{"n_layer": 16, "d_model": 768, "n_head": 12, "n_kv_head": 12, "head_dim": 64, "d_mlp": 3072, "vocab_size": 25185, "activation": "gelu", "norm": "layernorm", "norm_place": "pre", "norm_eps": 1e-05, "positions": "alibi", "qk_norm": false, "attn_scale": 0.125, "bias": "all", "tie_embeddings": true, "parallel_block": false, "extras": ["capped logits"], "init": "normal", "init_std_qkv": 0.0179, "init_std_o": 0.00316, "init_std_up": 0.0179, "init_std_down": 0.00316, "optimizer": "muon_variant", "lr": 0.00925, "beta1": 0.95, "weight_decay": 0.0, "lr_head": 0.00657, "grad_clip": 1.0, "warmup_steps": 200, "schedule": "wsd", "decay_fraction": 0.593, "decay_shape": "linear", "final_lr_fraction": 0.0, "batch_tokens": 131072, "seq_len": 1024, "doc_mask": true, "train_tokens": 1061000000, "steps": 8095, "dataset": "wikipedia_en"}
MLP neurons of a small language model. Each row is named by its layer, matrix (up: input weights) and neuron, and shows model dimensions 176-239. Each number is 200 + 30 x the weight over its row's rms, rounded and kept within 0 to 999.
After each neuron's rows, "fires on" lists the tokens most often at its 100 highest values on Wikipedia text that the model never trained on. A number after a token or word is its count.

L3.up1977,272,204,201,208,179,232,256,190,194,194,210,171,221,176,176,195,237,135,158,126,168,182,201,179,198,216,196,187,195,189,205,206,171,211,183,152,245,146,224,152,178,230,229,194,218,218,191,186,147,224,227,208,221,233,207,218,169,159,230,236,201,217,222,202
fires on: " under" 33, " with" 25, " followed" 6, " follow" 4, " Under" 4, " following" 4

L3.up909,213,204,231,175,180,221,184,172,167,186,174,169,211,222,170,182,193,266,219,206,271,224,205,210,189,170,207,245,210,212,225,150,183,204,187,189,234,191,265,210,184,220,179,234,215,141,186,274,200,126,185,212,215,214,156,224,231,189,230,220,227,214,187,181
fires on: " for" 17, " in" 12, "g" 12, " of" 8, " to" 6, "in" 4

L3.up187,222,215,179,230,153,244,187,183,225,212,192,210,217,188,193,185,233,231,168,202,134,208,250,195,210,239,190,203,248,192,210,222,217,228,171,216,149,200,176,267,214,230,202,190,138,188,174,231,182,181,176,196,238,223,261,189,189,250,240,188,130,135,205,150
fires on: " |" 51, "\n" 7, " and" 4

L3.up825,234,176,170,179,197,188,242,142,191,229,131,193,243,184,203,188,198,166,170,168,157,225,196,225,212,193,237,256,226,186,211,195,187,209,234,180,236,176,161,253,221,168,219,208,150,182,178,163,174,207,236,229,154,208,239,209,225,179,215,185,167,201,177,155
fires on: "\n" 50, " a" 9, "-" 9, " of" 6, " in" 6, " |" 5

L3.up116,236,201,204,225,180,144,231,206,194,244,193,201,204,199,158,167,179,192,212,212,211,153,218,222,181,199,238,219,161,251,183,194,173,195,195,177,172,171,202,190,205,151,178,177,206,195,177,206,193,221,212,212,168,234,196,204,199,225,195,169,193,170,187,232
fires on: " |" 39, " as" 23, ":" 10

L3.up1924,190,223,202,213,184,208,197,159,224,196,214,202,212,242,198,220,180,183,169,183,160,199,160,185,127,159,184,181,213,175,211,136,226,195,222,262,170,226,225,253,189,241,224,180,185,214,162,241,208,194,244,179,170,158,225,204,219,221,214,225,264,220,235,186
fires on: " was" 30, " is" 22, "," 8, " would" 5

L3.up2770,179,221,220,223,179,136,223,240,215,228,194,202,234,210,180,199,262,216,184,182,249,248,144,206,209,245,207,244,219,182,221,211,173,157,174,221,179,189,200,188,128,197,148,190,188,191,195,203,207,217,216,193,231,222,208,202,179,212,256,195,187,178,174,238
fires on: " in" 16, " de" 14, "–18" 10, " (18" 9, "-C" 6, " of" 6

L3.up860,150,198,208,226,212,194,161,174,153,205,197,185,163,180,166,193,195,235,209,194,125,186,154,252,151,258,234,160,226,234,178,153,235,159,233,155,202,237,216,235,154,210,165,197,190,199,220,216,151,197,215,216,181,92,195,239,193,184,272,225,196,250,217,254
fires on: " and" 28, "," 10, "ly" 7, " or" 6

L3.up277,143,194,199,208,218,197,243,229,223,243,215,159,217,141,222,159,180,146,169,194,164,170,154,207,253,227,222,208,256,245,193,201,208,196,202,149,174,156,200,171,189,146,171,144,191,148,186,204,206,200,250,241,200,210,153,194,210,190,277,245,188,188,234,217
fires on: " under" 19, " Under" 9, " out" 9, " up" 7, " above" 7, " upper" 7

L3.up1320,206,204,184,194,168,215,257,236,202,152,201,196,178,200,177,241,246,227,175,224,179,148,169,165,211,165,189,216,240,247,247,214,189,214,232,161,184,177,199,165,184,174,168,172,240,156,147,211,209,150,238,184,176,181,175,198,173,171,194,209,259,194,186,174
fires on: " of" 31, " 1" 23, " end" 9, " 1–1" 6, " 2" 4

L3.up1184,206,224,207,193,212,205,180,182,183,220,217,150,202,197,167,164,187,174,214,179,210,225,223,187,148,182,195,214,262,202,203,171,170,162,231,180,170,199,200,200,134,240,220,231,170,205,262,256,180,202,260,182,206,155,205,211,234,217,237,179,192,233,194,152
fires on: " |" 46, "\n " 14, " First" 9

L3.up956,206,191,207,156,225,183,173,151,244,188,215,209,154,163,237,220,187,194,210,228,192,233,134,240,212,201,212,224,220,242,222,236,261,226,146,193,246,192,231,173,184,221,198,163,176,230,168,197,219,196,234,165,172,156,242,175,188,225,162,176,181,219,172,222
fires on: " El" 28, " L" 15, " Ad" 5, " Al" 5, " Los" 5, " Sc" 4

L3.up1052,229,219,209,251,220,226,207,235,159,162,170,218,242,243,85,223,151,236,185,234,206,212,193,199,208,219,198,223,196,193,205,202,195,233,185,151,196,199,193,206,178,216,210,207,181,263,193,160,181,190,211,216,216,174,158,190,199,157,219,220,150,194,238,213
fires on: " and" 54, "'s" 5

L3.up392,184,191,234,213,171,196,233,278,171,221,269,155,161,190,193,252,189,262,187,279,226,157,176,227,240,217,163,192,197,205,212,167,178,186,244,169,192,158,165,203,217,216,215,155,236,238,207,153,240,189,200,227,189,162,250,238,221,233,164,190,142,172,193,187
fires on: " per" 10, " par" 10, "ar" 10, " Per" 9, " inter" 9, "per" 7

L3.up1595,206,209,179,213,202,145,259,188,211,209,166,235,209,209,168,189,216,204,233,167,233,188,194,208,166,172,200,156,223,219,183,179,272,215,220,207,184,213,205,169,206,208,230,180,182,214,210,151,190,221,211,246,226,211,193,207,185,270,148,165,158,137,186,209
fires on: "\n" 33, " |" 8, " would" 8, " are" 7, " is" 5

L3.up2324,178,172,195,170,253,160,207,224,179,163,199,152,211,199,212,151,176,207,211,223,178,184,161,195,184,198,135,224,254,219,226,206,149,191,191,164,171,220,259,201,150,183,182,194,153,218,186,172,162,153,171,228,179,228,233,200,206,212,165,185,208,198,223,215
fires on: " of" 72, " |" 11, "|" 6, " that" 5

L3.up2808,208,195,292,186,189,185,211,169,243,141,244,227,206,166,198,196,235,140,204,206,252,169,243,182,220,234,167,215,206,179,203,177,204,158,208,241,205,213,217,205,155,208,140,189,179,253,176,192,195,171,209,258,191,176,229,204,193,253,185,182,168,174,173,236
fires on: " |" 67, "\n" 12

L3.up2242,226,160,190,234,213,174,218,186,255,143,204,199,171,222,232,211,193,208,275,178,232,246,137,190,189,202,177,190,212,229,158,157,193,208,153,204,194,176,169,149,159,214,170,163,228,189,234,184,160,264,227,238,235,190,170,152,216,213,206,205,248,182,170,185
fires on: " 4" 31, ":" 15, " to" 9, "2:" 5, " 6" 5, " –" 4

L3.up1149,185,194,161,194,223,207,192,171,212,200,150,138,187,219,173,220,213,158,232,182,184,195,243,161,233,219,160,204,230,274,200,220,153,213,206,210,159,214,165,243,196,228,261,219,225,201,225,165,227,212,234,219,180,193,220,189,228,211,178,221,173,170,203,261
fires on: ";" 33, " |" 19, ");" 16, " while" 11, " ;" 8

L3.up751,218,169,266,181,221,172,195,181,201,227,271,244,178,146,220,206,215,148,219,210,158,191,248,154,217,136,168,221,153,208,225,172,167,201,181,200,166,93,163,209,209,191,166,223,234,190,132,181,191,193,204,217,197,218,203,234,217,128,202,192,211,186,167,209
fires on: " on" 70, " On" 4, "On" 4

L3.up88,109,189,217,196,195,215,196,229,221,156,172,170,192,225,254,233,217,182,181,226,176,214,181,205,191,163,157,196,195,227,160,192,207,190,197,176,201,224,215,208,215,193,173,211,204,113,187,185,231,158,220,233,232,159,201,270,146,158,185,106,161,206,209,170
fires on: "\n" 40, " |" 8, "te" 5, "to" 5, " mi" 4, "we" 4

L3.up1238,218,188,195,194,200,189,196,206,180,172,153,276,227,226,233,204,176,186,252,195,263,228,234,211,223,223,205,203,156,255,253,144,218,144,214,196,216,184,241,187,195,212,217,201,179,183,170,201,170,224,206,236,201,184,193,238,192,196,232,204,198,198,226,169
fires on: "-" 64, "-s" 5

L3.up2345,208,248,238,226,151,215,178,249,172,183,163,165,211,236,174,182,226,211,214,180,191,216,219,213,195,188,201,245,179,226,207,206,149,177,191,190,193,136,211,230,183,234,223,200,210,197,230,205,188,184,196,317,195,253,233,196,148,247,200,230,187,206,239,203
fires on: " in" 40, "." 6, " |" 5, " from" 4

L3.up2942,167,182,243,149,274,232,164,178,152,209,200,172,259,166,141,175,168,151,239,225,208,198,175,192,180,207,210,261,203,167,192,225,159,187,226,171,205,174,226,158,207,232,183,226,165,245,242,192,164,212,284,173,212,237,214,186,220,229,256,232,244,231,171,206
fires on: " |" 54, "-" 17

L3.up1349,213,233,249,176,200,219,247,217,200,201,217,208,210,262,243,225,217,205,181,247,162,228,138,180,210,250,235,129,218,208,225,195,146,189,176,201,159,219,219,225,199,185,177,272,231,230,206,243,196,258,166,159,206,152,211,250,227,237,186,217,170,190,139,233
fires on: " /" 41, "-" 13, " |" 9, "–" 4

L3.up420,135,174,207,211,187,172,167,172,185,236,187,214,189,155,178,246,211,176,251,213,190,172,193,176,175,190,230,230,224,174,192,224,250,214,216,218,188,196,225,196,219,254,274,235,214,230,155,155,208,194,242,248,225,234,176,158,206,169,157,223,203,195,230,223
fires on: "\n" 46, " as" 22, " |" 7, " plays" 4

L3.up3026,269,119,229,116,191,164,210,202,149,210,180,218,184,173,183,190,143,203,231,185,182,198,199,269,141,176,250,242,218,190,193,218,153,132,243,238,120,186,231,218,166,247,169,209,182,220,198,263,216,198,173,210,197,194,181,202,220,222,215,227,240,193,239,217
fires on: " |" 90

L3.up2757,219,168,206,225,241,264,257,205,240,239,232,189,224,205,205,132,248,198,206,269,137,159,214,196,176,219,217,206,186,177,211,190,155,170,216,208,199,195,233,219,211,181,219,187,179,211,229,255,245,242,203,188,180,156,192,190,136,195,147,182,172,155,148,192
fires on: "ologist" 22, " who" 12, " |" 8, " player" 7, " footballer" 7, "ist" 5

L3.up931,192,195,146,223,197,256,160,218,234,210,194,154,206,218,201,196,191,235,166,234,180,211,188,240,215,246,178,165,176,248,187,222,256,134,202,153,203,151,196,210,202,208,205,231,235,216,148,185,175,246,190,144,195,208,199,178,256,186,229,208,217,203,233,175
fires on: " For" 16, " of" 12, " to" 8, " for" 6, "|" 5, " Since" 5

L3.up504,181,235,175,223,186,167,208,244,214,138,177,185,227,170,224,193,198,167,206,126,199,206,222,224,162,249,220,197,208,253,171,195,171,236,180,187,165,173,198,190,189,155,231,219,197,199,161,197,200,246,259,243,248,223,227,176,216,210,177,195,231,221,159,226
fires on: " the" 22, "|" 16, ":" 13

L3.up3065,170,195,185,259,158,150,256,199,166,189,193,223,241,209,165,171,213,209,199,206,204,266,226,173,221,166,199,216,162,221,138,218,224,142,177,238,205,194,216,243,222,297,165,203,177,183,167,164,220,184,248,217,203,200,182,264,140,222,216,212,184,275,202,175
fires on: " of" 21, " at" 16, " in" 16, " outside" 5, " 0" 5, " |" 5

L3.up2530,174,178,262,218,197,196,203,153,209,180,224,173,129,226,196,160,197,212,240,217,175,181,207,206,205,198,231,170,191,281,181,159,162,208,236,231,136,209,210,205,206,224,237,217,190,130,203,210,198,192,192,206,208,204,165,182,226,242,234,251,250,209,227,228
fires on: " of" 19, ":" 11, " most" 9, " in" 9, "el" 8, " for" 6

L3.up950,131,195,228,174,230,202,181,234,216,128,158,178,200,211,176,275,215,205,151,193,214,207,153,207,137,170,222,211,252,150,196,158,187,228,176,245,179,230,191,231,227,258,185,189,148,191,262,189,254,162,181,213,191,180,270,187,211,199,190,202,157,170,208,137
fires on: " |" 36, "\n" 21, ")" 7, "ity," 4, "," 4

L3.up2896,211,230,185,248,173,207,178,197,171,219,190,211,201,224,187,142,211,225,220,143,151,174,215,206,168,183,162,214,188,210,229,163,207,208,229,184,165,203,196,151,255,199,141,185,201,194,148,253,254,176,202,206,198,188,239,172,148,224,215,188,220,222,176,148
fires on: " it" 15, " It" 13, " there" 11, " over" 8, " |" 8, "ugg" 5

L3.up567,180,173,184,183,160,178,186,224,203,178,181,219,187,196,199,137,152,240,235,207,225,189,244,281,176,213,213,229,224,233,168,148,217,182,222,275,216,163,204,211,169,170,156,196,217,179,194,200,228,150,201,187,194,188,221,191,201,230,242,204,199,188,172,167
fires on: " to" 23, " for" 21, " from" 13, " at" 8, "\n" 8, " " 5

L3.up1907,207,224,210,176,176,227,215,179,192,202,153,268,228,198,191,194,131,212,219,197,165,235,240,226,200,188,217,175,192,214,250,171,195,195,186,174,136,134,261,184,209,237,238,157,226,186,227,199,222,159,259,189,242,177,198,223,207,172,201,161,183,189,171,221
fires on: " of" 32, " the" 22, " between" 13, " by" 13, "-" 5, " to" 5

L3.up2952,234,208,157,158,227,123,183,200,164,226,159,192,189,195,202,171,194,264,215,176,210,184,172,205,154,204,176,198,246,200,217,224,190,165,243,190,173,226,180,227,220,214,229,137,187,203,225,222,158,178,233,191,187,198,214,177,194,178,191,226,207,191,214,250
fires on: " and" 28, " (8" 9, " of" 6, "," 5, " &" 5, "-b" 4

L3.up2951,153,153,164,206,222,238,160,201,214,178,196,194,189,216,185,224,211,215,234,153,238,183,165,221,212,199,149,211,199,184,233,217,184,259,170,224,197,240,180,198,196,250,181,186,250,252,180,187,204,198,248,221,178,164,223,265,170,197,251,229,217,213,253,260
fires on: "/" 53, " of" 9, "l" 6, " |" 4

L3.up2614,157,220,210,189,180,177,243,169,242,167,222,270,172,147,211,261,163,158,168,245,192,224,185,172,182,240,191,200,124,209,199,195,172,192,197,206,178,207,166,197,181,222,230,216,178,196,221,145,185,206,185,225,191,236,224,196,159,216,181,95,234,193,217,218
fires on: " by" 19, " By" 9, "e" 8, "ri" 8, "am" 5, "u" 4

L3.up76,145,192,233,195,229,196,256,182,238,259,199,224,174,209,194,168,241,180,200,234,189,232,222,174,183,205,223,214,184,239,216,237,155,164,183,239,203,202,165,223,201,183,238,242,158,182,174,184,222,183,165,169,168,171,210,248,212,205,198,190,263,183,161,207
fires on: " |" 82, ";" 4

L3.up1028,210,235,198,280,193,213,207,202,150,193,193,216,220,200,179,128,154,174,227,188,166,216,213,231,176,233,211,174,164,229,158,244,202,216,181,167,215,190,227,191,199,201,205,241,204,194,193,186,211,195,214,158,203,233,245,181,225,215,230,237,180,109,245,189
fires on: "\n" 27, "in" 9, " of" 7, "n" 6, "om" 5, "amm" 4

L3.up773,164,211,197,184,213,215,154,191,186,220,223,242,222,174,173,220,187,201,203,203,200,191,169,209,171,241,205,185,192,214,200,198,201,236,174,160,222,181,247,170,210,180,229,176,239,217,192,189,242,249,179,246,128,181,213,158,194,186,181,185,190,240,263,156
fires on: " El" 22, "l" 8, " Los" 7, " San" 7, "American" 5, " La" 4

L3.up562,160,142,163,194,244,219,242,197,189,213,189,233,247,188,235,168,207,226,213,164,215,179,219,210,260,168,218,190,139,215,229,179,149,218,200,274,199,251,159,221,133,235,219,193,204,170,126,225,186,209,242,237,196,160,190,136,187,236,164,203,189,224,225,264
fires on: " Best" 18, " best" 10, " and" 9, " of" 9, " for" 5, "/" 5

L3.up961,221,112,162,190,204,214,154,203,192,223,194,205,223,191,192,221,161,200,230,201,246,200,178,235,192,204,228,218,235,165,198,171,222,163,238,220,240,222,179,216,214,210,188,234,214,219,178,224,174,224,216,282,158,220,268,123,139,175,206,199,226,172,174,207
fires on: " |" 51, " and" 6, " or" 4

L3.up592,169,175,241,173,231,212,282,187,196,217,215,183,203,200,170,148,195,218,181,194,144,189,256,213,195,241,254,173,210,193,171,195,203,179,155,201,220,183,202,252,209,205,234,176,175,261,209,143,192,182,234,175,252,186,198,263,258,205,170,218,162,186,194,209
fires on: " |" 25, " player" 7, ":" 6, " Admiral" 5, " such" 5, " footballer" 4

L3.up1072,195,209,150,198,175,186,167,202,227,211,155,229,183,195,243,189,194,177,174,202,215,240,181,200,169,215,184,226,178,193,155,203,224,185,168,198,177,185,229,240,177,279,216,243,198,194,188,157,186,211,189,174,246,242,156,226,214,213,165,181,166,202,241,215
fires on: " of" 13, " to" 12, " By" 10, " by" 9, " after" 7, "–19" 4

L3.up1569,186,191,222,143,209,231,205,201,181,221,172,205,202,169,199,183,185,178,250,248,172,184,180,148,259,168,210,194,230,201,191,185,205,216,197,208,228,204,191,212,211,222,146,187,208,117,270,230,179,148,207,229,270,179,190,172,228,202,194,227,152,223,179,189
fires on: " |" 35, " /" 16, "\n" 6

L3.up1406,198,154,202,242,201,209,150,181,184,220,240,155,163,182,180,161,221,179,223,179,196,210,255,236,254,187,194,161,224,144,153,145,207,104,185,240,226,193,186,256,207,211,217,179,211,214,229,229,167,164,232,211,153,170,232,162,206,219,218,219,232,219,149,230
fires on: " and" 39, "," 8, " non-" 5, " or" 5

L3.up174,190,203,199,197,191,217,175,159,140,189,166,136,233,188,221,162,176,195,207,210,224,167,231,189,246,135,212,196,231,144,160,197,148,242,191,225,204,207,196,171,218,176,219,251,199,227,187,216,212,149,221,214,199,182,213,210,272,235,196,191,205,238,126,120
fires on: "\n" 38, " |" 15, "\n " 12, "|" 12, " To" 5

L3.up1964,195,201,179,253,254,148,230,169,197,201,123,198,227,187,195,207,202,140,189,182,156,167,191,196,142,208,212,217,224,211,205,271,204,209,164,196,210,139,217,197,145,217,175,157,204,208,172,177,198,199,196,214,250,219,181,203,189,217,205,245,193,167,237,210
fires on: " of" 40, "," 7, " by" 5

L3.up2656,198,190,245,160,204,199,169,195,192,172,175,175,178,204,247,124,193,196,226,222,191,214,222,213,170,223,207,219,186,227,174,194,251,167,217,223,209,207,259,169,172,183,186,218,214,202,218,148,213,179,240,240,217,197,183,248,211,226,182,161,208,232,214,225
fires on: " |" 53, "|" 6, " t" 4

L3.up2444,241,234,205,211,170,198,195,189,132,239,186,226,163,180,214,221,189,171,213,185,135,184,176,197,247,178,197,188,204,184,202,191,195,168,170,160,188,254,185,201,205,221,196,251,262,222,177,147,247,229,200,175,193,196,165,232,231,205,212,217,139,210,223,238
fires on: " with" 27, "-" 19, " |" 18, " in" 6, " With" 5, "|" 4

L3.up3060,182,196,197,214,177,215,129,197,183,200,199,170,238,211,231,204,192,187,233,199,187,161,187,203,183,185,286,223,182,211,118,174,227,193,209,211,272,127,194,183,219,172,165,169,234,221,164,194,203,188,202,230,207,221,184,194,210,226,158,193,207,201,256,192
fires on: " |" 38, ")" 11, " (1" 7, ";" 7

L3.up2315,229,157,202,197,174,199,178,202,183,241,241,174,185,219,183,233,187,215,209,250,218,210,191,191,235,227,224,209,212,151,174,200,216,198,242,229,201,188,185,213,254,240,150,169,210,198,160,181,193,210,166,201,175,221,169,216,266,224,216,169,172,222,268,207
fires on: " |" 44, "\n " 9, ";" 6, ")" 4

L3.up765,213,234,205,228,210,197,200,195,186,187,210,200,222,221,206,252,213,223,262,213,215,237,233,192,218,193,257,190,178,195,209,183,162,249,197,149,194,214,177,187,206,194,151,166,184,158,170,225,189,203,207,211,195,217,249,238,229,223,202,159,241,172,155,201
fires on: " |" 70

L3.up1206,205,166,190,210,178,209,231,172,238,148,189,197,173,164,237,238,173,131,235,128,217,161,204,169,181,199,243,199,263,270,201,165,223,131,213,221,208,180,199,221,214,221,202,213,250,249,164,130,208,183,210,200,203,223,185,182,248,170,192,205,192,176,167,246
fires on: " to" 18, " of" 14, " on" 10, " over" 6, " for" 5

L3.up802,210,178,209,173,207,246,220,182,186,145,240,168,203,200,169,197,164,170,213,191,230,248,197,236,187,194,208,199,137,208,230,190,156,206,255,214,209,202,207,153,166,226,184,177,224,182,217,181,179,151,167,188,223,223,195,205,185,255,209,239,190,226,234,183
fires on: " |" 39, ";" 7, ":" 5, " 2;" 4

L3.up980,195,224,219,191,202,178,195,177,192,250,208,186,157,155,189,228,202,176,184,182,257,209,247,189,215,226,229,234,210,221,211,192,192,168,175,201,248,258,171,213,180,242,146,224,180,154,227,204,221,133,180,222,198,157,173,234,251,220,212,189,184,232,152,150
fires on: "\n" 48, "\n " 24, "-" 8, " |" 5

L3.up887,219,207,186,198,232,189,191,219,177,203,192,245,160,199,204,185,238,216,184,230,224,205,196,215,201,211,192,203,218,216,197,198,168,213,163,205,207,192,156,194,180,216,227,166,205,284,228,146,206,173,222,177,169,162,196,215,160,207,205,173,256,232,185,177
fires on: " |" 38, " its" 6, "|" 5, " of" 4, " their" 4

L3.up2392,185,175,225,191,251,192,193,183,185,181,187,115,162,271,170,177,177,215,223,202,217,124,254,196,232,194,165,189,205,225,236,188,200,196,198,192,205,159,186,198,188,193,222,227,188,269,195,192,224,193,177,212,224,152,189,155,198,184,186,190,226,153,210,178
fires on: " |" 33, "r" 8, " president" 5, " officer" 4

L3.up2503,197,225,203,187,181,199,256,216,135,187,189,209,231,226,214,165,234,218,217,182,221,215,234,194,185,214,182,234,253,196,181,228,150,140,219,188,182,162,251,202,168,193,184,208,177,138,203,212,217,212,199,172,212,188,167,236,191,217,136,182,164,273,202,257
fires on: " |" 37, "|" 11, "-" 5, "\n" 5

L3.up64,240,234,227,141,145,206,241,188,230,179,175,200,211,185,206,197,235,261,175,242,188,183,222,179,158,262,169,170,214,217,210,189,225,178,169,158,198,245,224,209,166,220,188,158,208,202,223,192,200,148,214,234,219,195,149,216,207,221,187,208,200,155,213,209
fires on: " |" 60, "-" 9

L3.up1352,223,196,175,190,232,153,184,190,151,197,238,257,208,189,181,211,197,194,228,197,248,185,232,258,221,177,198,201,136,207,242,220,170,158,179,142,202,190,220,197,206,255,206,183,192,166,208,228,233,207,228,206,185,220,205,227,206,191,162,217,250,196,173,185
fires on: " H" 44, " |" 6, "ó" 4, "Women's" 4

L3.up2473,171,157,188,168,226,199,224,200,214,191,202,220,231,193,182,262,182,255,209,229,224,184,203,159,206,219,196,204,219,196,192,184,161,184,272,203,190,219,202,215,192,199,195,213,180,218,205,232,246,188,233,227,149,164,219,198,153,191,181,193,201,189,159,238
fires on: " of" 12, " in" 12, " for" 9, "od" 9, " on" 7, "op" 4

L3.up1188,203,219,211,238,213,196,213,193,220,119,233,201,157,189,152,200,185,175,145,162,244,193,169,145,193,229,199,191,230,216,163,220,187,199,267,242,203,231,141,242,229,175,167,216,183,200,224,201,184,262,181,229,214,131,182,180,242,181,187,186,195,192,202,182
fires on: " –" 26, " and" 12, " married" 8, " life" 8

L3.up2925,240,178,239,221,286,225,216,208,247,193,162,158,210,179,222,226,172,161,224,170,206,143,185,210,221,126,211,205,222,143,194,128,171,200,277,195,198,175,223,196,202,166,203,184,221,241,230,183,176,231,239,199,195,138,141,210,247,194,182,253,190,201,198,182
fires on: " to" 30, " of" 13, " work" 4, " Length" 4

L3.up2334,166,210,178,212,141,211,204,194,218,262,190,159,166,195,180,205,159,233,218,219,200,222,144,185,174,198,232,189,257,194,160,216,175,227,191,189,194,207,179,204,219,167,174,205,231,230,207,204,171,184,219,218,253,214,196,155,212,233,203,223,241,133,219,213
fires on: " in" 20, " and" 19, "\n" 16, " as" 9, " by" 4

L3.up1151,201,206,229,160,182,182,227,204,208,165,190,178,220,187,192,201,259,213,169,193,202,209,215,210,227,202,226,203,260,211,239,153,208,222,185,213,178,209,235,267,213,193,231,195,178,199,158,200,190,172,199,237,189,134,214,234,234,272,155,238,209,196,178,208
fires on: " is" 51, " was" 13, " am" 7, "," 4

L3.up2706,220,185,181,185,224,162,205,185,180,207,186,179,194,193,231,176,202,211,175,214,159,201,167,200,155,149,191,152,250,200,215,234,208,210,186,226,223,206,215,218,172,247,182,134,233,214,230,204,246,257,217,219,191,166,183,224,191,247,139,190,226,173,177,210
fires on: " |" 40, " of" 15, "|" 13, "," 4

L3.up872,221,197,229,163,238,207,221,194,210,183,186,204,198,167,150,183,232,177,233,217,175,236,191,238,151,220,222,154,206,261,199,208,195,152,216,178,239,196,186,217,171,189,171,159,164,256,178,181,176,204,202,166,223,247,211,213,212,239,224,162,186,219,164,182
fires on: ";" 86, " |" 4

L3.up658,252,203,197,205,163,151,205,165,176,217,195,218,189,213,213,218,180,194,208,193,180,204,240,159,192,164,161,210,205,248,150,165,156,243,212,167,202,188,156,225,192,145,178,176,188,181,219,183,201,197,176,220,168,254,231,274,235,184,210,169,188,200,196,188
fires on: " to" 36, " |" 15, " in" 7, " Australia" 4, " against" 4

L3.up2180,184,210,166,170,184,172,207,215,255,182,141,184,226,192,187,167,234,233,194,185,191,187,235,184,214,239,211,226,210,221,217,214,165,133,217,250,168,247,192,230,165,198,173,196,180,196,220,169,200,198,257,268,185,199,216,200,186,248,220,211,187,143,159,186
fires on: " |" 76, " —;" 6, "\n" 5

L3.up706,187,210,234,151,193,240,221,132,210,236,226,142,195,228,165,156,193,218,203,165,177,219,140,196,190,179,203,249,200,225,228,226,187,120,225,224,165,209,215,220,179,162,169,242,152,232,226,209,194,243,205,170,202,210,244,233,223,195,196,262,214,228,176,247
fires on: " |" 26, " medal" 8, " density" 6, " place" 6, "in," 4, ";" 4

L3.up2381,204,215,184,203,258,188,195,169,192,169,196,146,175,192,208,139,174,210,229,228,118,212,196,185,198,157,234,191,218,162,164,169,189,243,204,235,195,219,215,210,167,249,249,205,192,251,157,140,186,170,244,235,219,136,208,199,214,210,213,224,170,202,260,170
fires on: " |" 42, "\n " 10, " To" 6, " " 6, " Liga" 4

L3.up768,197,224,211,236,172,185,226,218,172,202,179,211,229,209,175,259,189,230,213,198,149,202,214,151,183,217,190,217,214,181,185,225,263,195,191,178,194,222,181,242,251,202,209,196,162,183,220,224,206,184,171,215,246,144,168,225,243,171,216,205,241,204,225,208
fires on: " " 16, "," 15, " –" 13, " and" 7, " as" 7, " and," 5

L3.up1445,152,182,150,203,150,193,213,174,192,172,168,219,208,200,172,209,184,171,199,228,189,206,181,199,180,173,211,184,180,253,208,181,196,162,219,234,144,204,224,217,205,171,206,194,161,199,252,166,187,183,193,172,192,244,221,170,226,191,265,228,173,134,245,153
fires on: " |" 61, "|" 5, "-1" 4, "\n" 4

L3.up1984,201,166,219,204,171,137,234,165,176,201,197,220,224,206,182,215,178,189,243,142,249,238,178,224,173,199,213,182,231,121,221,195,179,193,212,222,202,202,203,169,184,206,253,202,176,235,246,222,216,196,167,164,222,176,198,209,192,212,164,226,237,240,176,192
fires on: " |" 50, " of" 4, " (" 4

L3.up441,162,228,196,200,216,201,185,181,144,205,215,173,185,161,220,193,159,176,198,192,180,197,170,178,242,251,151,188,224,238,220,240,210,206,206,172,172,235,221,217,212,156,201,214,245,204,224,234,174,204,183,227,211,164,236,183,253,205,228,180,249,226,172,168
fires on: " there" 26, " or" 15, " There" 14, "There" 8

L3.up1772,207,224,198,225,253,179,214,216,204,249,178,176,121,177,184,215,165,213,217,222,239,188,191,231,179,210,180,181,157,169,187,177,215,165,189,233,180,191,183,224,229,201,199,207,226,207,210,233,141,189,218,240,219,234,260,183,184,226,198,221,220,202,138,199
fires on: " |" 26, "," 12, " and" 11, ";" 7

L3.up2400,159,207,218,206,198,230,238,178,177,213,199,180,235,194,221,201,248,236,192,201,203,228,157,217,190,133,197,196,169,191,237,197,210,218,261,193,169,177,183,245,203,163,191,183,178,185,246,211,158,154,214,253,188,208,178,237,194,239,189,181,209,150,239,197
fires on: " since" 20, " from" 13, " in" 9, " office" 9, " |" 8, " to" 4